Weights of a small transformer language model.
Architecture: LayerNorm before each block, no position embeddings, biases, tied embeddings, normalized queries and keys, ALiBi.
MLP neurons of a small language model. Each row is named by its layer, matrix (up: input weights) and neuron, and shows model dimensions 0-191. Each number is 500 + 50 x the weight over its row's rms, rounded and kept within 0 to 999. Numbers have three digits each.
Before each neuron's rows, "fires in" lists the words (lower case) most often at its 100 highest values on Wikipedia text that the model never trained on.

fires in: "between", "on", "above", "at"
L5.up485:537500572549467516555540502532549565532498497526480534535443454439481539446502487490470492499480534509539457496620528508437510502493477552529557477536432473456484507434551523576620495516465511561493437530512464437537567452468473500532535578510546440525502453520454485406429508547450528486577514410433550630441508525580447501525478536476548490492514622463497484551464555472422333586488619461455518574497505343386483524551544457557438526413483508452449568536440505462387530438568422525483584498514547508551510479467478593566515507518452489392477451485490495525549508502560497503

fires in: "to", "would"
L15.up541:516483533551540621487473449615524495487496580475449562529403452489593562509483473521463561538389459533463450505508461589540541556472429399564422443441592427572489463612515453521484519519522546489541563500424469519575545479529603398545403478565485497473550473554543474467492570620422505503417492522510536508479479516483455486461517415429508528585457493565564505462469451390512591538536464503451518483483523488508507506494557472506515449507454501502442581558498467489573464510507508549538535432541533544527472493504552522527413424465507496421472523502468375488506501403439393481

fires in: "and", "was", "or", "remained", "is"
L6.up495:526451666497523583544424564465522467584424480497445466614534527547531482513413553510542489493614502462440506586532532431476473481469524523547487521424471406527447419520511582526556469492518463533560540537498588615552570481547463496546532490553529526469507443517471444497462550469565502502547481479581387413525516549512488550458487471506514474503557504510495517658558475556522460529456453565532543557462476433494452537501442457477428551594547504412545439495484548460498498464545455554530582458476419505430489405492461589531395505564520452458501421437507451477525565546502515474

fires in: "and", "as", "or"
L6.up331:439399537505473478520401522494463491534531513426395457517427553419540479597458503556529505450527553573460436523576560532478536524506393537519482399413515534447436397538539540511550430483528513536521447520559544546487510487555562513498446506534595492421485535496544441513641589489591516453565469495636370465453581528488562432457536474384490469542467488527522487553557449492392451511476513513489503505415492429514441560538511546569470455548536479407461524530511558494542420488475434562504497516489526490539517538405476488545457488553483530526432500497449474471518496545407452498

fires in: "to", "a", "much", "very", "the", "more"
L11.up330:490434558631539529502501504431536553594457526530481543517423470398551536499415328481531630647521535520413520445467519533418546569488540498542564563501533477545528488453493534508618448466438518428454503483421531507560459525463478434460449475556519589511554483470501561521496541536576461523503573511484589559417538507450493483466516447434489531438504534557486542489533502475465407590508483520477524504422535484565471464517517514485444489419509550482494424509583494494484459471506536539489541467572529488563452538455507485583502449531481448410373483515536455482436518426431509420

fires in: "bronze", "gold", "win", "silver", "lada", "runner"
L9.up305:481520610454551526501475510468497435521453506531541528561446510546525532460485467532575535545502548421414479534479486499469467518526480568554487422419566541503533487550433483513394472574486538595498547412525564440480503437545534478526444558457551514522516472390504484445586611466495464527444489522536529514429496465496476404454493537398454527509466486517565558590479569532544502488486469452553462562387403541503460629535532523509501529576528510586455402489571490457528467537472444505661578495553483576457500570410467438421488463388500569529466438512473441482467518524507497554

fires in: "would", "will", "can", "may", "should", "must"
L4.up640:497500472483454483434558451492503624489556532559469518573472521463402529533473493451465471534480466560434412485501547530459539451512473464542509482509561475588534493430536518594515560591474477474568523444532485584561560475461519470488423472558516472466479409492483509396479513554465522561466502529474449492463539596601542483427474479493457558461558475489500473569517484468402474514524466494450613522490374440490476509433491382492588557423366481453450611585481557510568535503520418500516602514515548552489516481548440597563499572488521501481468429532487434512498379506435481441

fires in: "0", "8", "7", "6", "4"
L6.up492:436567529454553475518461517610504494531535593466460526576500476488538507439531430525499379415581574526463433517501525471485433563490412470545420357573435473419527457456461505402539545517525482471589497496455480478566487456582513516470538517484507487604505344500535538402519526547475465494593544482458543425490601554506516553476570422498511506454524554615433561531547411499509450491522506500543520513564509497452534561588559565479450497537487553480470551485522487495501557511436453586491515452472502533519426510554484510499614527443489442493460500473507597491502464448453524396

fires in: "this", "it", "each", "what", "there", "that"
L4.up303:444503542624389436450440490501493437527467519523484526529439474500434457460546492514563514549554547398556500524474562457538451481516461594539522558428546420503510496474521518595580500494536538540487575533422546487558487504431496479432516497511533451501527432421516464448458532599513518451476431462480434572445439588429451551450390431514599508462591497534511599538498453410523533496534488519526498537556549507442479588560546420461517557495416538398425542465494468476432535570461522477515607513601572501521462490471481539548565416531517477535487493458500426455501416499575573457

fires in: "a", "first", "one", "only", "the", "most"
L9.up611:401457562463395549560531544499480523566558521555525481451463496427456507445473375508497521535471482528500445513498618550527433594473480496566494509408455583601448406500522526590503433479446508531464539542529563608623495468501484483475512445539580507487514351462515610556458456532538409522529524481570521408426508476438500508477545487398554528527469448527518546507522584514487420426545526464608420500483548489583509469581527514471482503500498515511418466516466535467543556515493503573555529577523493567490523524445515449589484478521533482491395482515509472447450407465506499462

fires in: "there", "what", "it"
L2.up126:525406492589395538490424457480438515445603548565488499497359500461526493554456468592516501510525513455513411517606484495505448517490576528509449512537537435524532411479514589522599527484492526544472602521466550503481486469437532409392399539555566539474592405518482468427533492618512405466521404502494427509453459594477518542467535552439511528510487599520484531472574454472466512547505535553522544507536501504478488580489473380490469510566551544453504499538414395462478573514494573547523534454600500501560423471462527518508527511487559505532495494477529589476502472489423508443

fires in: "there", "it", "what"
L3.up368:510416474639462444490495398542446563499524522565518481405507476475539502527508453563496511476633558550521510464519469436498462485540480606517413519399543419540427522548453486539524531541508605463495479475413516585512475444466559419473443496541481526516561442426491434491507526615562569515482496485479469505488460565455554580519427543472517474485549551512504583491459435434507568581484571537452520449549508544373529550526457398522486543542455548396485579483469470470511517572477455528502494568603525522516486535429475567538451464488576485495412458492460521498436554484530487376

fires in: "can", "to", "beijing", "for", "toyota"
L3.up681:493575517533489473404532503608546539491472562480395393547421511483492510537438496630457464504547571446535375492477525492500549535526463439578494458521476529506531509510605449576538536544414527494604521501505528586533551460505560378465468457491449392415534538546457558527578593495573424529511552516542456561486522536465494411563418488534443479505528547468545491555413543510515546452483473435511493512561432442471496507406493492487519474433449523429513596533558476467520436476537437560575539497586546537488450453437504552478481416561587562532502486559447472525518547464499478499

fires in: "to", "i", "would", "if", "by"
L9.up527:454519505544491564498549515563521569469538527514477540502461452467426608564448475569418499572417561509509429466544567483388505495477476485547530431601509442551413438460516502555537384430456464512441480513441511566576579457455535479503448438570528583462433489439459529478494453496433532540460508482524523571506518516573521517450455437388516559426527431502508532520489551487454485535524474479452634566511404495464486637445453496491513535454526555366517552591486581487533503564482460531498468558520480507559572475535488445511373470485532511506467475468474464512534378481546442518

fires in: "was", "played", "is", "peaked"
L13.up281:523527533542596504491466472543576568515399508518480467523456465403478482502425474490482458547520555462371516556501444552566424566471441490592431517535516488554539420531465464508605485494451430522536480507525527520525518470563493558490446515592510533493568435489469544377540556505531486569486483560451457579493502433527473527467437469449533566431513485533558491544552593479486428420492492545625557553476463473571439524526541479489406575513481595417447442510537567489476577470507488535621523539577472487563389515487474566483414457489456475404476468479525493468444447555482428584

fires in: "council", "minister", "within", "by", "under", "district"
L2.up563:439453558551417540524438537523481439518378581487407469526534484432439475489535486619598502506489610537533511466511514471422437500467522490462535525494500538524537416560518544518487501447445526560450517423468548411507565539476372517479559464555471479442554485551472448547429524484406513455570463497520468564500480566509548531460444484422572533483600475605567489436490510517517475490550480464411592483628497448571392467563464541472501503516439512425513397554471502484466542556512518537586513417596497495442483440574529538520507425566457507516498544456399483487486486446518516516

fires in: "is", "was"
L6.up618:422465567570497502545473563540470553507422540543426464569535547474468554458512553574510471418464525480416349539505514501599436461480523500584409437514503476475587397505587622504537427511495537533505543497453519616497541535599483406489550475520522486434569507468403506488448530533617542561438436572494440559493437544444547582465457485465525503488441451514562479570470485576437507482503457600517580531432481490611419534476511516563513541557452516465490480491508548434455472490525509578500452400560484499451456518559503498483448524475511570524504572532539521444479513468454529499

fires in: "can", "would", "she", "to", "will"
L5.up543:460485471506488533358529444599467560496532583545470550544490477517450490527453432517457526550503563452436459442536593561539499484510557417555519427459622501519494522509538504604579524456467502537531603525524531626592591553555537476489443479550456501432516507492550464464476595539510421524502530555449446440482544519533523460552424459464462500518523418537475516473518498469348479480525452467446550495513411399513474542464459473466499485497459509415475546603444483510539517576486471492502572549560437518517477478569502570531458506538570474465473437511417439435551463459367458429

fires in: "on", "off", "score", "uprising", "online"
L3.up560:422468476523489490481493468586512519543405572502430528474527534520452496466492504625510540487434512550465478539584490517457427531525430526496511526438516514428426475545496402521632616460471493482547528423429484521540583468476548539423567515454536438504549439456508491559508571562491518484469570488428467487537503504568492536430451530404563481471526461534573587484467617494453463508478484478454573532562425431548504583388548467551561478519485493463472489607463524478500523491546403515519527516549498588375460445596473465513476479545483474431502421392557397506509440545467466535

fires in: "and", "or"
L6.up336:422512626374487505473365516512578521455465498495448542506511548536523612553409528560459512448500491549493492524492537353427488500472463505522510439410477538411404495430496496555557434492528529508580461495477560532524553461565445511535469498446558500467515475564518455460561489514476443480525549506531450483568576526477581469416513515449445539597536454522507465554579527508478472457548526544482579538415458415535354539465496450513497553561552555478540489517562566470590445496479477584533562519495444559430579445560388482562498492535534482444461470437448462499531459521467485477

fires in: "by", "through", "under"
L2.up374:494515539463415496552474558646571475501471588517481544500454472423498542521529475526577464496455585494587460520471515543438504505467504534492565490505486501482501460468536473528519459459486573504482500459458518498611618605540516588546488497479506583482485498539442499547413518461531436404490412492450431522415545530425517448476489396421498486515603572514558476515450595470489406487493436422531508597508469453486445551570506414548504501491513542479408552583524591455500502619517507521587590407460516503534495514562477532496496478572476542506489541437409488417553499403559462476

fires in: "up", "down", "off", "over", "uprising"
L3.up645:493510518499531537462436483641537441527482504495454528550508481460476437525511523600535557454522473470466513561507453456486497508502432579531521583524481438484488488559490455480616515500400556531526603508395500528548479528399584447407583494473525443452513445415503595563473567472577514508548564410488454519483447518466582578551505613510469520573509503519518557552410559520510529417470534525506528518501420476489515455456421439546426471499456601474433498520490487477570454509605432523566472512560459562397399396537469448464458513508530481494485522466509421553405484453531451532

fires in: "than", "for", "until", "nearly", "almost"
L2.up445:460463630435355463505513487534506565487503529475354573565495465501527525631521474507552490624486567554572504531493552465523482547473480472485437546504631444465516510523452529491479514583441490528524533436443409450540444455558504495502478468516490569510518459515573554496570523518560488592459391567433497465484541493543510515544476495447542536464397449533470521462548458549446523479535442510456514490606427418484514523520582441458460502510496572483477433546409489483399480450519480514547523561526479525590425470540492429549499600551516482441507500507457402499392530508448541461

fires in: "bronze", "gold", "white", "silver", "this"
L8.up553:447511494462492408430460536474527519580519543508451423560461577552509526448423468458474513520492530511484553387460484533587438542560401507618503499404579429509556406600565493499493464553545556457468482482411546421514461493537521416541464444512480493532595463458538566402507567566462367497426567509500494494540575585463447493494561485468454555414406477513487646558552508459492446543512545491489444477468513517492481518494486494489479537520526506480464491617534431475511497433484436518539596574547457572449463572492510447447529507414545507543502458518489551539519541541507460577

fires in: "the", "than", "to", "nearly", "of"
L2.up604:456535537515419469600552492484574549547493573425426452560487409481482639517503456468498496556533572563519505433498506469493513509546358568528495499489456501508587463483498517492531514593523543464513468438393440471577444536556545492518548484540469485583491364492495556507504608586529528555512491411438486437471526518572431608450531562550491548465442521512482576540429486486480471498531553469522490446498538387441514458516529447522410538368481552510511460542406564496514425508522420488501567558502488517587498505477490503456556526481445480379432413469483456512531519516523496457

fires in: "there", "it", "1", "this"
L5.up442:516485525515481485482426511531511502486428533549457523534534521454478481472463419539553441615641470480504495398500516591545441554579499563556388559445473460515575464572564486558574416478514495501466604508487524450548506425433501443447464470483451518452557384443469449407461537578482475561573443461414545500485489501450513498496490570525510500523488503507521590564588427427465446546565489564530480497523435439471489499515589495503509527568496497375448563553420495480398501538573429529502548610631473567540465564437499500534538451481563514523484487525511533473512487539488494433

fires in: "gold", "1st", "silver", "darwin", "darts"
L5.up361:455432566454436570473464587545587529565446514535468482539444553560534519490444425471469582510492545522489556440443496530567397681580420484507542564387583548480492445535485507565535489507506482495509557490502528443501450556533576475491428528549452501520514461519534531452517501538455466484422445542476517455457530480484459472482555554463417554566427444506507603518603452492540466436516451561521473458414525485560430482495482606472453609391580494445456487563486443457570500549520515488525546540582449520527451561475506390447571532508521523529526479495569454449503532508459407495

fires in: "0", "3", "5", "4"
L6.up111:541444494523460426565425558502512512462536616466503496548421515444539467533488438524444472473530453480432403545532596469547406556515412503495409438517535465456541503475441470487481564538532458458523489424482529430506553530429543384443453464508527455568556476490543457406582469538454507471540521528489520459550586531536593510428485528485512643463481511544528573526477425483425464487552565451509541476411460591443418624616516552467569531487537511497476559550555511469479546497509469543519464502454570568550448501495367488454477494435513575518489558515556610478498533455510508477